Weights of a small transformer language model.
Size: 8 layers, width 1024, MLP 4096 GELU, 134M parameters.
Architecture: LayerNorm before each block, learned positions, no biases in attention or MLP.
Training: a variant of Muon for these matrices, 1357M tokens.
MLP neurons of a small language model. Each row is named by its layer, matrix (up: input weights) and neuron, and shows model dimensions 480-735. Each number is 128 + 24 x the weight over its row's rms, rounded and kept within 0 to 255. Numbers have three digits each.
After each neuron's rows, "fires on" lists the tokens most often at its 100 highest values on Wikipedia text that the model never trained on. A number after a token or word is its count.

L5.up3783:142131132166099103134095134127124115169145105155132114114142167119139142134097102148120091069090135110120165093140170110118119146130118150103118085101158140120103177144108112140101127137162141119142138130125127136151129154142145134106138154145048164136139106129164113115140118139116109058150162105175172126119121102109121112115136158144139136121103150126156124121139158099125132139162116112099114093111149139129108118123048110144132133148075132154082106126118156113112097108155148120145130088120117144125166159126152157086147085106137094099140086154127131120134084128105114111133138104162126131159128144135133147112110147128109122134112128132111127127092149107128136152100114081122080108129135141107136137093177123099137126112129116127158125133087104093136141128101129
fires on: " an" 52, " was" 5, " were" 5, " not" 4, " An" 4

L5.up2823:087111113121103132120154154108143140088151162145159103133124121070132129195137119105113145138163097105129137147131175142114111115121163141165115111144116146103108165165111133098141161151149131102135138117108100084112133160147118146123158190144114143153109190143131086138142150118152136137121107187123128111140134170126144099147140148080109120148049105124145124134125095104106126106157124145180150100112085100141150134095147139138160108137110153119106112112131153134141108121113123098087102131132138137108134142067162138126117093099102082109139154118088143145136117121109194131115164102104136125098150140100111130156104131129162123150161097128091101105120121131135104135129090119179109143158149097125116157111091130132153154175130092159149154140144127137137116093166121
fires on: " on" 43, "s" 9, " " 5, " in" 4

L5.up8:117130123118103152137137152122085141075137163121125131120141158103110111079134143162091140152118119130140094095150171144160161102157175112124097108142156116097138140131170156151148128140117137160110122134124127062112135154133123099124077133166120116122097119151101127136101143136188101107135117159109129124105126125156156142130176171149126073187105139107124129131105147118120150145123154148148138131145111131169116139101132137143169095082120160140186102122126115120144121144136152103145136124128097154097114102130156118147128167128133173119127155120119108154144093145123125115174128114111124120108149134135154154150126114146163136079110113094157131121142110145089124134134081080168180136108108161129079142110111095134118133076134173121147134118123176120120121121194132
fires on: " |" 43, "\n" 12, " All" 6, " all" 4

L5.up1511:139099105173132151123121129155159147115103103125101084147110126139145092137147116126151090102135160123135118138103147127127125118133115153132137132111117123164128161107073098109115149119140136114118165109169120151122078147112117150097127101147096108091119108175129118127119100110088150132151125157144123122114159156161100163152169172120144124134153075147161116111107152107116176133176136105132133136140138136144130108135101123123110102147125113141105121141112071127118145144142186144116113118118105142170151127111140143112138102101068169116146104118148115135120089138124145139117105109126161140122101133130136118103154140126111085145106122125103110125175082128111105151181122146090125149123146118138116136128125124118090174114167144123136133114139105156140105123143148
fires on: " in" 27, "." 24, "-" 4

L5.up1703:151110091090116137168152115163103186161169105112140133073130102127126139146122147132147116149151157146149143144120095205127122160102103115082173120147129153112110117133113079119111118145128105107079117143114143136124171148164107153139135126142120150078115136115151140091117155141142100163115112153118151130099133133111146106161136110123176088102124102142113085092140137144153157126142065118102187142101110135112149132144120104096104178130110146145123083134093138124159109124134174091133149123144116141119076126163092134133134124112138104145167147138155112130126079120099120112136136168145119146157127110137120140111125122117109108121126135121115137110171083123117146156142116157108159129094156151114107116171163149098047100138154100119141133115079141143102097112165100
fires on: "," 52

L5.up398:096128104070154153138162115124085144123073108143124135115089120110171110140138139114161074153155070125194190140150147162117105131113111119145143112136114154153148149127119139130170151141131111109129202158117087154111142118090134139148170117158097147129116165120096139117138139119161179131121136132128140090094093125138141117125152120123150111121121116136116095069162123079119108154111210150108109093098142126153119115100147104140122170118102123153117115111142143128126120152125118084111080141138122088096090162157138122130110123130124136106152115114158113172132103113163101154124143107139104121112169135153095132099181150118118154161157141145127149069111169126108152082141155099111117144121129095086132133116138108123121059143137125120143101121125130114156159123119115
fires on: "," 53, " as" 9

L5.up2458:156129140146104150122088124110130109113134126165116154132163130131135152090127139114127157117109110126119169099088107147108151101153142118143151132109095137154126107090102101156144085151131164139150162100101128138121101080121141115138124136140123154133138135123057117092092119136136109116139148099162139140149122092144134107124137187127123130155112133070140120084136111126164157124169095126145128102097130094122145136135110132141125140108117130067118118109131135090105138127098127132136114134128123157151130177124117127083147114140146134151125117134127135130123145153120128112138124113166131088078091098087135136096091151144110131122146142165118153169149114144119130100086129148119145138108142139103111107155093123105107127125147114127116133103109164086140126164095135
fires on: " |" 33, "|" 13, ";" 6, " 15" 5, " (18" 4, " At" 4

L5.up2180:124088148148143092152115118106148138144117092137123114140122107129098134134110157127116098144167167136153202128136076145129066144116129136145115148129119145167123110120135142128138137126131126135097122122143153176109085148123160098121147126163129102122134162119136082121098136117132145129162121162096141124130140117118146095147133160140073124123107113153180125123127094138129153216094143120119137150106199118119128119111114142097138133119137175167117140132121107137150103160136116134140112116164161094151108164140144115147073133120085096160175134122145152118131076153121155132147133120125185129112145117157133144155120135147144174149160091167119104093110129170100088127169113102151138139120128139158123183099115105126146141147079165144153135072171150121143133182120169
fires on: " the" 41, "'" 12, " its" 6, " a" 6

L5.up2807:127157093092127076164130170120107062138142099089163129131121152149111137127118127146093138112164104128153116124131164129113089133164102102080137165153134107140171138072158162130082147151111148107135144136163147157121126125107107131128126123142092153134141138146125119149152145156136120142158089203112161123124154097123157132146167083112119093126152111112101153104101162132115147140093160127101117144114148144136173128109113112174123138165135094121112107101166127133138139144194130099115123142136149096116111166114112100131120151094125172081188173165158102111136179141122139131152149121103096159147088111162114066097146089094168143115109095104106130128114115148127148107138122154097109123118129084150108104104132169124138126118140123146108132149119124180134112132135136
fires on: " Al" 15, " second" 10, "th" 7, " El" 7, " first" 6, "nd" 6

L5.up704:141156139110135142155143132125112087139118127147136103153118172148112107171107119103175136106137155173118162115118118092185134136132099120146158128103180140113132097162147120133105093135114176129127118131126131125142156121103125186152145122153170164125123102098134113143158139118107115103128089096137141137159099129107082110136130151152121117099132149110088101140124137126095150139156127162128085100151155148093134117138121144076141135082137116132106129168159153155119128136100122149095132157136110145116076132190145101157162146147125160118125132091125148135151122121117153136126120098130102115134138146126152121139156177080141146152099100107110136117116170102124145066128083143116156114108128131112122111107109152102126129100132078143133114123087134120160141136099116
fires on: " the" 18, " which" 10, " and" 9, " re" 6, " It" 6, " that" 4

L5.up2123:157113132146110128159166138126139141138154121094114105149109129105161077129145136149145119138157118143136126160150130114115146116136143082091140079141162146140089121180113153114115098128171179151109135127115126142103102147184120138143124109144140129094155120173045159149109148140124100155169119128134105128138123074099153126071078151116109160155105121133125064099125141085147138120109141128133154124134156122113118133156155171143143148129125185096117116103136111158142142149098169148130080121168127185143117122132116084125118118141117109116126116145142108156133144092119142144128117121135125128164090100138105147130132131137073114158124121135128114113149068156116142146135108132116092136152077073105154176153147129112089109131145103165123102127089143148065088076148140
fires on: " |" 33, " 0" 9, "i" 5, " 12" 5

L5.up3047:151112146122111122141105126131141127111087117127166151120167096113119075142145155156123102091141085108146096158146120144171097137110116105130107162103107107098141156127099115119070135104178148108140123106148163147139125134113098103146140134131123134179067076133115129136140108100136066162172148147152111115138091142092128134126120126129130132162140138093083099155109122135122116116117123094124160138094172090114129114161110122154181133136150150129135078109124127118143126103139111118125146151097102138101136118146111129108172146064121136144121121089120161143127129155168127136136104167150119156096146113115136112123110163137113136102131162198110099124134155154162170172159120105150145145149198145117157153131136112122108121108138127138118098142150132077115134124158142
fires on: " B" 37, " K" 24, " H" 9

L5.up3428:151113119096162140101133121115132120121080100162121123157113123127087125205115135145124136120143102068138115118127119149142127120138131105163135114121107124119120109140139108148133112095136164114150147131132128111160094137113178161144159129110150148113093127138132112098092124163121121128137166074113156107126099086133110139167123114144142095083148188088190146067119138177175126124155163077152129106136146133134120129133152095168105141124127099126129091170122155095145081157117167153128133161087142178135104170176156123138143160156150118122128146123103169130145173163135062086141129124113142095107128126140112116151145135122110113119105128137118116120069150153150086148155128131128141125161128115108156111107103132115115120085141101153152120113108132142166133134171113
fires on: " the" 60, " |" 8

L5.up1402:112147176138164107158133109136101125123148183121125108135120146099150107128132120155146110092125150152145160110094152146130151139137156141121129116111111114157126106156139122152099127134110094160138127159161086116183094116081120127130114114159107121117147124170150146111083166157129143134109116141097128146150106085154141159142145135105121148139108112115106105142139101124072081168109093132056103130145136093170163119122129123124126136115098153156096157133151107105167152127145089128180150136153095128135102154140063106149126109124150131156147140136118118143166145204168105109099102132103083135109164142149089119097142123137068094120084163183114116139132123139138173137121125099107143093132131142116133153165125125162125156124119101129125145181093150103115140133097109
fires on: "," 16, "-" 14, "c" 10, "|" 6, "cc" 4, "\n" 4

L5.up3172:175135099114150188123098172136135130124120146070099142126142112135112095091124134139123103129136103114139146140112129104083160189112084127154134111119123129130149174104107076178182114101124120165104100101121098111087092152153127129101116083110119121159123139162174119096142148120134089130122160099125156121122114137103129136125125145114145124117104173148100072135108153175154142138134115167103130119126116152123125121112135148099114102120137147125090148134147133084152135147158128081145103107128132124115088136091117140102130166142083099086152159127150124129103113131158120127106145120119129098133067157101109098122100147110129111133161139146162097124140130099149135116117121144105116092157103101134157103125147138107156102154134126122142106172136114141126150155156124
fires on: " the" 27, " in" 12, " on" 9, " " 7, " 2" 4

L5.up306:119124142106153090163157139120151109134113116110126124139121133159110137105115122123143105134141089116136151142088151127133127135104143107106158125131120151079132157113134145104152138120122119101146097138122109097111133110172161151140176088126179110109166103123131126134144143110126154124092111158090124155132158162081132131110121163123111156140104129144134148116118131140121104169104103134105135126129088161136134132131131111157131123091141126150108082162160143136150124142140157123127148098079115106175128128154140124077114135123118150120136143135120163093118135125099117148104134140133105175107142131130148154129152137118111066130095113115111150158104128138171121152098131106113166150140148111123125127149157166146063103134117115111123103123086148099067140144156149
fires on: "," 51, " are" 4

L5.up3679:121172114149148137100135107109106109128179112128138132108139100148132125095135082148187133123106156171114107146163132105059172120127116136132111107138157120144114118170183081137108153090096148142111151146112102102081122107139103115112095175117131123122153178040162086110118107160138133084114162147172114115138105111106141153109142137119132135118086119114139135135144151122134123143100162153131134155113130170089145155156082134131159150166109164158082094126127126148150123160123129132140146109119166110169132115145151101164160133124108097130113158135154169108121132100134130127162119116085121097084118148157091138118107155105141129121134118110104103093146107155131128098140116116157132123101147145109104135095115112097097130118135158132115130162083162143157161140123132
fires on: " the" 56, " The" 10, " Succeed" 5, "s" 4

L5.up1217:142123137140168130119140117126112166142092105119119112169135118136149130110105104117144066198137164152087152124138114129148163147111145102129155136098140101140104116138069126119174123080124148116136124168124109115123114130166143136137136116143149193110149137165134094135150143149106116117097135101154144130126160121107113138120086116109157136106146076098155113142127148127158133110126099102123145102149130117123107093133108096165104156124120142145136099107122115145126145137108107113161118153142157134144125080058130110150143076155157114142143098176113103100120144135137087118156143103110139135110152118104121119132122128145120112131122126162130117123115120111079098114145158166162128126132128118234091135090149118141171173122144140134153147116157117113080123118097118
fires on: " |" 50, "ed" 10, " January" 4, "|" 4

L5.up203:121132126168137146124125139136096125143116155132097148145112147081074139157124120100165137083111110125127115111109090110106124122082110128115111106104165160140183192114096146129123068139052135084118142126134110126161138087122139146110148135126099119118171129123160096133110117114154136101101123149097107112121145106130147128110099122116098107165135094121126170065109081158134126138118126118135081139126126138102137089106121162159138149077143156098116163107130106146148113170105170170110127113122105112134137100166149138171157084139121146096111138156132140138165068156108148115145166096143171163131127138137111145121136136127098103144109104134153126100100130129118124088110039137148126115098149128145170111128160123113112101070154151123132091129156138107147153146121120
fires on: " and" 27, " who" 8, " his" 8, " |" 7, " which" 6, " Japanese" 6

L5.up4026:148119131113095111072131121130144123145120134124132158157120132152181146112111141129092151117147127101164121164136114134150139121118162148136143161097137121160119100153139123131158119131094126058128135172141121130122115115132150146153149120103101138082111131154153098136121128158131124136116088128134131098137135168156158096118129052137141119127138121074143148147128084114113127161148123174144145119116100160134133130135079108130145124146170139096091126134149116134106158153091161129135121109141103180143187101148112158100091105145138147142136139117137126137114198111129084106204114108106173147149129143118104167136159144157100150144119104141146137099119117130155143176148122125118121138191107055111130139110147153099083142111158128144120109134109122103149104145168113
fires on: " |" 39, "N" 17, "," 5, " stated" 4

L5.up1154:136110128134101118134120075124136130127131096100120106146094096128083142130114156121147143098142116103146091140094098132107115096143157140099151119108127118104117125163143186150083125096104093129112167092101110124120099097100107156125101133173109088151135137134158080150144134105089179138138153068120148155120156098164136077150108196131181160127147125101152106092123107135107113135097138164143136153161113157120116141145105109129104118185114138174076128133163096138092158128133157166147103049126108125126111103105118122157114139139129167112147107114155130117095107124147136125148131129114084096125133135143130126110092111102136090120127132163124125130158083151121103119139133113133144148137151141108123127135143108160116149115148141116154095174139133107132111130131172
fires on: " |" 42, "-" 23, ";" 13, " " 8

L5.up1973:083148152136098140130149092125149118104112136101115127124108136097076105131124122154116139128148077121125125120132121103100125130134138162125112144098216102098129124098073093100126115097146143138139130188163149101115113109134080092063105110125136134110152142107153142122100102150137163091092113137142104148128124122127154049115110097155110156086083138137106173103120142116126139188115104125140104108149115140121149134141131134143127106133130118089116109149139123121119076143128124157151071078118113136146144144151103115140147143127073127136125128150125163123111076140143129133116144156133127143108106071187131131122168135166141101126124114131122152109174132103074144116124145140121104142119148122136099151105096106159118139153131084109160132174118135178099128136133170
fires on: " the" 65, " most" 10, " of" 4, "s" 4, " |" 4

L5.up3252:129139108137136099112119127093140127138147102130096109157161135183115172146151133130128152118142128153127133127149155148072147089106104176149122153109117113110116150133100140118139166096149109172102152136117147100107157114119133112086112140136098122136131111092122148144134142198159143104108106114116091147102137151155136134180147140148180121144100149115140110182109103122128107165117149113121138113146131121122170094126112154125103144165131084144135124139145167159141109088171158154155096166106131114148152125116134115142155117116102100153144099157169115126096129120131102128092124170152131117144156160162116132083103118124172116115140120130143082128135121164137139203122126159103155126123122113132114100083149147120099128101095137133149113108097134089164114138120150
fires on: " was" 23, "," 19, " were" 13, " is" 7

L5.up2759:085111105116147112175136144102166100117155112145132108115151124100121125123116121146140155176097144145133096128120160136122128140158119144141139098134153151125106192121152101122131120126155116162112141073164151153171104102133148086142144134152096149134144077154147129099122099124151136113139131154134138103141120105119152101103134141125104129119121100167148152152116131085120148134130129137126147140120112133104157126144131089126086130118118168105093110093108106111110152157053138085123132147131147114134141120156155137129109089111135141154112143101134118182125109126118132130139120129123121154122128148128143121093137138142154129163117115155096130120091106140144135135104099139156099109150170149136128139128095135120097093172147127115120178137075112109130116120101114
fires on: " on" 25, " a" 11, "|" 7, "-" 7, " A" 6, "year" 5

L5.up1351:138134111141125143130091157085145143139103162107132101124115087191085137150120139114110149112119123128110144121137147125137114099163123149153124161130131135177130116162179101140079155116145137124126148120127151138094107123128160108074081124167143105133143166083149116173123126154158148126128130117127111128151158188096134125144120173151134093157118103118147137118134174120150132128117149172064107113141095094102109152120090144146087115160076119134080137111116129142163114168142137077149137122123137159074158141088126093137145125109131105143106121113170142112149141163085118141138173117141136123142116093152148067178086162089118151123128134115104141127150167140131136136145132123128125093083127146141121104115151134119114143126187175120145118171094116146140125054146145
fires on: " the" 20, " in" 13, " of" 12, " The" 11, " into" 8, " to" 5

L5.up1140:159107132139172141171161157097159135124120147177156121132143116112129131131144106140135169121122128140121099041162099127083186089136111143132150165076123121172084153083109102094158120093139148175120111164130159093108119185124138125174153117109097164122122098131120161118136124132103132113126129089130120153109109153113147119143126109101185134150141153157117082154085100148086132144148146109160109128130132086110116129121129189113096157125101126132149172110162063131187123135143131092139152133105153096136122106120148102100085158170133130140120133160133118146117132151117143103101181139185116116135107111119119103135127161134069149131140108075129111144127115159138118169116131137151144138089131110168119172125092117132109114152170161118105098147133122106140106149159113
fires on: " |" 34, " S" 10, "|" 8

L5.up1290:089115157138106180105108114150088116145191107124133121163141107140089148118154092140144116100131114159139118161138110120152144129130185145138133106154118108177162110111145137165135105139130135132113142164122146152157129129161134165118124132168084092156141115100110141105163122126153083157122117112075124132096133133175151134141152134127112135129118120121154115168059089166130141150146162109119103118114133110085128116159069101140132139125112106147123140147105104110118119149109115068156136107177172143131105129141165113122136098090096085127146124162129151109144125108124124120148095149150094117107177163118112081117131139131097120119137098167150135108164112121153123113128118152167164132135081135134074131099132075125140126119147203122127113125106122123141114129161121
fires on: " |" 41, ";" 23, " –" 7

L5.up2939:122148114157162182120139141126124143129147109093142148162118132151117207117087112100094108111174113132136124121137151157123174138132106137118131139095134112113124125134105130148113100102178137094099110093147137110147105146179129100122153159174091093156172122114162142089148101094129131130087142134088168103119080143147125123094112113122097159175152129071146143099106109100163074206124111136144126110076152116112112142129128159146122136121089143108123149089139117099120127112162070156175118114121182141155133097127123128103176121112142108128129134118110123104138088099137130152156152202116155111121121089157116116109135142115107148129094115115112092113167137147156124146138098132171144085100165139178091130143099099145106136086165127129192148147105100154116175160121129
fires on: " in" 25, " of" 13, " include" 8, " Japanese" 7

L5.up4046:092164151111147139160093106119157104167169121158071107079142130137177137152120170138127124089093148162139145123128107128122166122108153095131105087171080127137097124112105129157150127141115121157130119143100145159111130123128073109131160122175119108152114145107114140145038127099130125148091141123102155126122095169133141120144098113174128154130107125121127127139119142118124146161094145146119105150156115151151142080144104151110141170108100144080098121137165139141158149156129120132120137159084151135121146159184125146123153134100130177098106117140104087141146127104135103139161104144102093151146163154127151125130127112169134128129110102146095064086108126097110165116177125050143166146146146078116158141091145143122128127118140157086134150117140111112094143128135146
fires on: "." 43, "S" 5, " may" 4

L5.up1526:169100111108123103122130093101137100109125151170167144117084104143129165116131111128130150110115122152128123101140148119184115129136099131143127093121125125147125142125114174126107131073150142122141153125118052143105131100117125113129182147132110090135097141143160132129105146145118133108162154153135144132130121135123139127148159162116122122196128125154148126157119145096143112148116113134128137098118138120062126107152176163136136107139115132203146148118153165159136122120140138133124090159127127159082155082163158153115130107126148153088114091135113154140140146122126165109158150138136110132137162121138138142085154163128145165156163108130096117151082119119162091107149152103124067184112128161124134141086124132127111125148127092130144128119120078135115151116101138
fires on: " " 56, " A" 6, " a" 4

L5.up3784:152099129098131125141129147126185144141098168117158076093109180167117125092105124127104132133127142137105122115115084128138108114108127078124125146121101105102158118167128124142147082105108145122139179112170160129156127112135130144117113112176121138113160147142147146109151115085108122152145142130106168160166151118155149108087108154137104145125114125107169099104139164147117156121153098106134144124150118101131142109127120129117152114155145151147154139158082132143154130123167089158104118121131114121145145078055130121144132152139126180129113115112117130132131126101166092137125170117115074107193126141161108115163154126117127099123112131120122106184142145110145117141152139130131169150108102167133137135183125179153170129122127158122117120110127157107083113121145171
fires on: " \"" 30, " " 24, "-" 16, " un" 7, " a" 5, " '" 4

L5.up2581:107110110153105125138123068109110123128134104125137101108153137167154150124133168137136125125128119133148101144149111116143112122180127178151170140159113175125117136108112094142182150079125163138117167124107116096103093127110153127080134140122129122133155126144123132106097084168122132142168183095200133132132114095116150113098142102149137171182128099127108124119137107098112131135107119125150111148130141131140174160139108147143120099069097139161100062124145089164119130125111108138163113089129156104127117131149128185151105110095101109071128139167166145123110181124112133125126072156141169152123152105116128129142159151126129138138134156133131132127149163125129083122148139093125148114140099162110128139139136122138137101152141126175110117120114091132118104066140132
fires on: " an" 84

L5.up2526:148111116102140155118116151138122126125154094125130124152084101114080132115094164127163166177126141152145166121113141077115136128130142121167132128128137137113095166122118145156128109116073109128145157098149158121141090129105097110145147093098136108141148134142135123118137144114174103100154151115145093113117146116150147145136114136131111125133125149115119114205106133081113117134124132155136129106129137112150119105108146118129156124103148127105143163112100133122163112148086164099138113091110112128125115132148142116126098124081114112141173093126108106177137118130088080171145086157128152139121110145127113130164116113132160127080101121119136145145152139089156129103148153142152132119120154129102110146088087134129113136120133136151117140114151136121102098135134083
fires on: " D" 42, " L" 12, " l" 5

L5.up3410:125139136120110121136164155115136165150086078180142124087115123111124093112105137123119099120129099164126131184118144131139121151162126110094099137078098142165112117159115096137109122120095099142098144125124127149139104100107091135144125112139127086072136112171139136118123111100147117143149134130121129154100127107148165139108136124116135176120155130121102126109116112123158140122153119105089128114111128092122129132107147168145141095161161142118149129148167152077123071136085096107108125140131086148141093110138139069129135127160113096132135160156169142130106100094154165140098128116129146161134116136148124164162107090103162119155106144132148117126120087123096096119115126130126161099090126134086163169133106143111120098130102129132141143205136140108120148144093173
fires on: " \"" 39, ":" 7, " more" 7, " c" 5

L5.up2627:149149143141109105136146123125137096139140097109148099116131104151152094112154082124127118129121092115158107101116142167154153103136124162093133121100125144119143115177062118150155034091186129137115138126143111085126085131133109162113105134156095087155149173137114111098103184109159099132111100143142149114149112099125146140137137137135130111124147091139139106140105073146151151136140146126118131117160143125109133120133149159091133121123130156109119129149101115162164137102155116120169076149103115114077120137107151106091087109163136123141160105157105123126127155178123120131129143108130081122131137134094110127135134141102148156144127155149132109138113133159079122096165097095135124122092110109122145116126158132150141120173103119142167100170076143155097142113172172
fires on: " |" 44, " A" 9, " all" 5, " individual" 4

L5.up3050:165129138096077153105150112103118116112120114133110117143119156104125159098151102150142160128172188128172140106159163172076164157133143128129067112134099144131144128128117093121114155127119091114159121155178140155130103133137146132072098129132110118127122154114119090135117114137108137121131102084107149098154121138094153107128107173096108090146142128105164125159121131137136133164181123118169106093118167091103153140109122120110141132145136145132120161146090125131100084140141171114126103107142114155156127154097104094122073121131134126080089115125117117129142137091110147154160142147109111100121082081154110092137083135135129119122119100132158113117145135135101121140160131133122126141128122129084156081161116096127160122109134123149127103112097156147081124148122116
fires on: " a" 27, " was" 15, " -" 8, " were" 6, " to" 5

L5.up350:150092108121057131124180143102097133132137147140128156135104137128111157127111181151158151118130172152095121173131126172149106132092120153131069086095129138143140127105127160067144161117073130093125132124163114139142120134135121138111107133126075157090137136157106125118116123120170126121161133152108180084106140121135069135108105148126089139055105135109122073189144154116133107107119094094144109114105139164106135114122126130127069139150156119098104131071156174125122084144135140072103111079130103119119111132114115119139095119138128131128132149122120099155131177142105150110158103121103162126106098176135132129088120106149126157154137097127099098162124137127101156105133103160137131145098106168157135143104156128154130081123128119090131085181114108151159114117106137
fires on: " in" 27, " take" 12, " " 8, " the" 7, " Grand" 4

L5.up1539:123091140129108109104120032115111122146151144113104110114119104133134127151120119119135150120113118135151128125139146109084099145137110132140112157094126131144108137118147110100138137146108142156135108144182134159142142135144110125115143106124122116105130107126137157161113177143161147149126097102080144098131141116131111091118154078164139115132110144139136111128098135147115133116107147132115118121123154114133134069125088155108178114169152179140099092171132141159108158118154136117152123101102134118128107103124128142146114142132154102084117156131134123141124134126124103114121137165176119124109102166125153119149162090151125130096106136142104094125169129113072107130126153153150130108142093142116130126135089148168127132141141110127141132130128125105151121163133122
fires on: " |" 63, "s" 4

L5.up820:103100082136131137132122148071110101129082134138113123123116127155133121131157147091118094131148143149100137114116206123082073119137144124102128125152148156130111150161118133134082159142117101119119117116131113142154166105174150092112146142115107112168092159119113120130114190202161110117092142135131149135182159167140101115098086168112135151145113138167167102125111117105132092157120135085151178143138155115096130132109136141135137129151134126169114113089116138173143148143182158119115133142165133134155104110145113145132129106120099115090146139137133143130126094132135157114116117083095124124183161083162167155120167132156097157126120115127151159103135126149104135161116108149109119133099113109137102106153105070126085093113110128162114116134140114081102067145163156
fires on: "," 46, " and" 8, " -" 6, " or" 4

L5.up261:122177109154113133125136146131135108136130125109094092117091124116121143127193109167106129150145131172126118135129138135108140103184105127116145115143100154131160140177142145150128117129139070131105118131140107148129074109103162108114111134136134099112115135122120138125140122153129121106157134139124126097128147158152122109127141092119144132115116119123150123105129134108168121159115133152152096108105160138111116123159134109133142149114122123128132083130126157121109091171163111154099110112124171128131153150193114127125161096108101143097125072159119116141145122132110131135190094130104113146144105112131145149171163120120205116104136128080116102098161133107142111125175164099127205149134130147138139150145110113096143048150114124125113085162129161140120166116144114
fires on: " the" 45, "s" 8, "-" 6, " as" 5, "man" 4

L5.up735:124107110121112075128202127106145105159164145169134119111115163139115108132138099111126115133119137112159186182167119145087145113145147134059123140139132136109157115105098123148130123115160136128127126158081149112144123164145096095131098146116136110147134104122155156095133084116132122127156166116163127142165092112104134137132125123136105151110055153140145144101126144144151162122096157152126191139090129127125150124121145161161151140100109097168157140125118089147158154123141131141165130142122072138106145131117137120089096110128119127111129087153094075099106127116171121114104104123096102176162150139104090149194108157120120144132163094134117122135139114122116116105127123120090134121138135085138117148115099156104138127108082142155156112082138146118112120136125100
fires on: " |" 39, " a" 8, "–" 4

L5.up501:111093148128140159121191131122111124148117100110109152097129091108146093139091153098143159141093127095108151171100155139139138091149131136147124154154110082142113090145122125164188121161096127125133145104115175134115136158123144160108162112128112075132117118152142085167138122114104113184170126163120092124150151101138134129127141124134089119178153123145126149122122145137145145103165090122106125128104175113080170108129143133119110124105113088094151163169156129132123103124098148078140107073084093130178131122127125136132154166085110110113137121119107149129157156168149159117160120140147123096103141135184131156104139137110173135132155133130123152114126142154120129140136144099162136168151148128122124156163139130127139154117110164129140147135097146116109122094095137
fires on: " C" 29, " K" 19, " c" 11, " N" 5

L5.up1428:087131125106159147144080146152156140127171076139115103135152101128142136130116098127131124114172053112114180121122097117146133114139154078103124141119073127186085135087136106131131107115132119136128127129096136167119109101169120164114112090118135111095135148141142155117126149157134140166115132129159184092149116132113134086125112168122132137158115169135129138106127110160090103129156123138091122063176159121122119095128125119132137174095135145099139135135126136094146127140097124133116111171129104094110122111114134122116104186109112144111092139136147119120109131128104129119139150149126139140150093185142132172154108102148150089081101135084169046141181176169148124158124126106122134121131124108124089158080157146132119175125150107117103136135126144122126137107133154
fires on: "," 76, " in" 7

L5.up2012:128084133216096078097081076160102087126131096100125150125131113134099123156133114106140110144131098143089111095110139139143140139110116154128140101122103092182095098139112099153097136145093171070130151069172132143095150110113184184124140121158133104154110178073078075095127121154121115140135169147078124099096083125161143105150090165129111175111151109079114117092122125133116162112167159127160118147111088106108169127136135125154107130112125081160103111092139099098116120129150129089177173107145121104125137112094166133167127112134142189123115137130157129130107157132141130059109113129151127147116126171153150132099104148113183147144122153101124134174121117122127105114131190117133130139124141143155110155171150147132127107151145158098097125126095125115104097106166099
fires on: " was" 12, "==" 11, ")" 8, " his" 8, " directed" 7, " produced" 5

L5.up3250:112117135129139114104135144147120117136128098144111088127125144142117167094121136145145112135104096125126162135114101175136084100114167091171116124105143141187136133152116125142119122152144135093132139153127119082106145144148099103162111149105101145106133139153154144136092145082161103125139090128147148150117124077118137109157130099091185129088139128133153114153084101140129153137075122108121160087114138103143143109152108128101127109135106068150150101105116162102142086140101150083139120128130138131123135142145102131176139130104132145119179156196090107129122144139102092119117150145110146136124081150151118119097117164121150110131127104106129127112117139100147128151111120132132146153177123152105116140109120118153113109125141118148131106116154085123145120125164120
fires on: " N" 18, "N" 12, " L" 11, "s" 10, "T" 7

L5.up2335:075121139102074142112163123142143128125125121111096125113142150103159112137113118161109139134112110125179150131183148110145155144157131124110095149126130133116125158162135061088110136111140126127118195121141093156157186135125101113051124115178126108142073116155132166088077081124131105130108147064132068129136141162108106128119090115135099093113084087127149137157135126143117132124152098129135128133119113150126137176125104109121126109103098126146121097120174136105150113118136138109170114115084115114138134091114135130124164098106132118110097168126138127131149141138140136123126141153139117110122108134104136184125120099101167110109124154114089110112169143131102099123153144132156104063134121174155151116099152159117150139132150098125140138096147141124134166100100135
fires on: " an" 46, "An" 4

L5.up3313:118132108138106153163108129139132123153104128161069080173122097102137124114094130138113131135103128123129093166099143100135109111118128119087112138154125126108164127107130085133125128175142125116140177118154109113148113090145148112092171105106096107116109112148135143113157124114087108118115122149124120118118162095120166123133122160138120141109115108147104154131118120156121138115122099121117152083162106162088098126113156136123187147127137097158117165174145088112149130153150105126154096090113119076101132108149136117148136152120144149119165170133121171156118081149146104094126149181107118123107127105145161139117089087126099126129106125122125089122145128116136116109135118110155106127109154128156113129131152174157107186130138157121128124133128131184132135123145139
fires on: " \"" 40, " (" 16, " U" 9, " " 8, "/" 4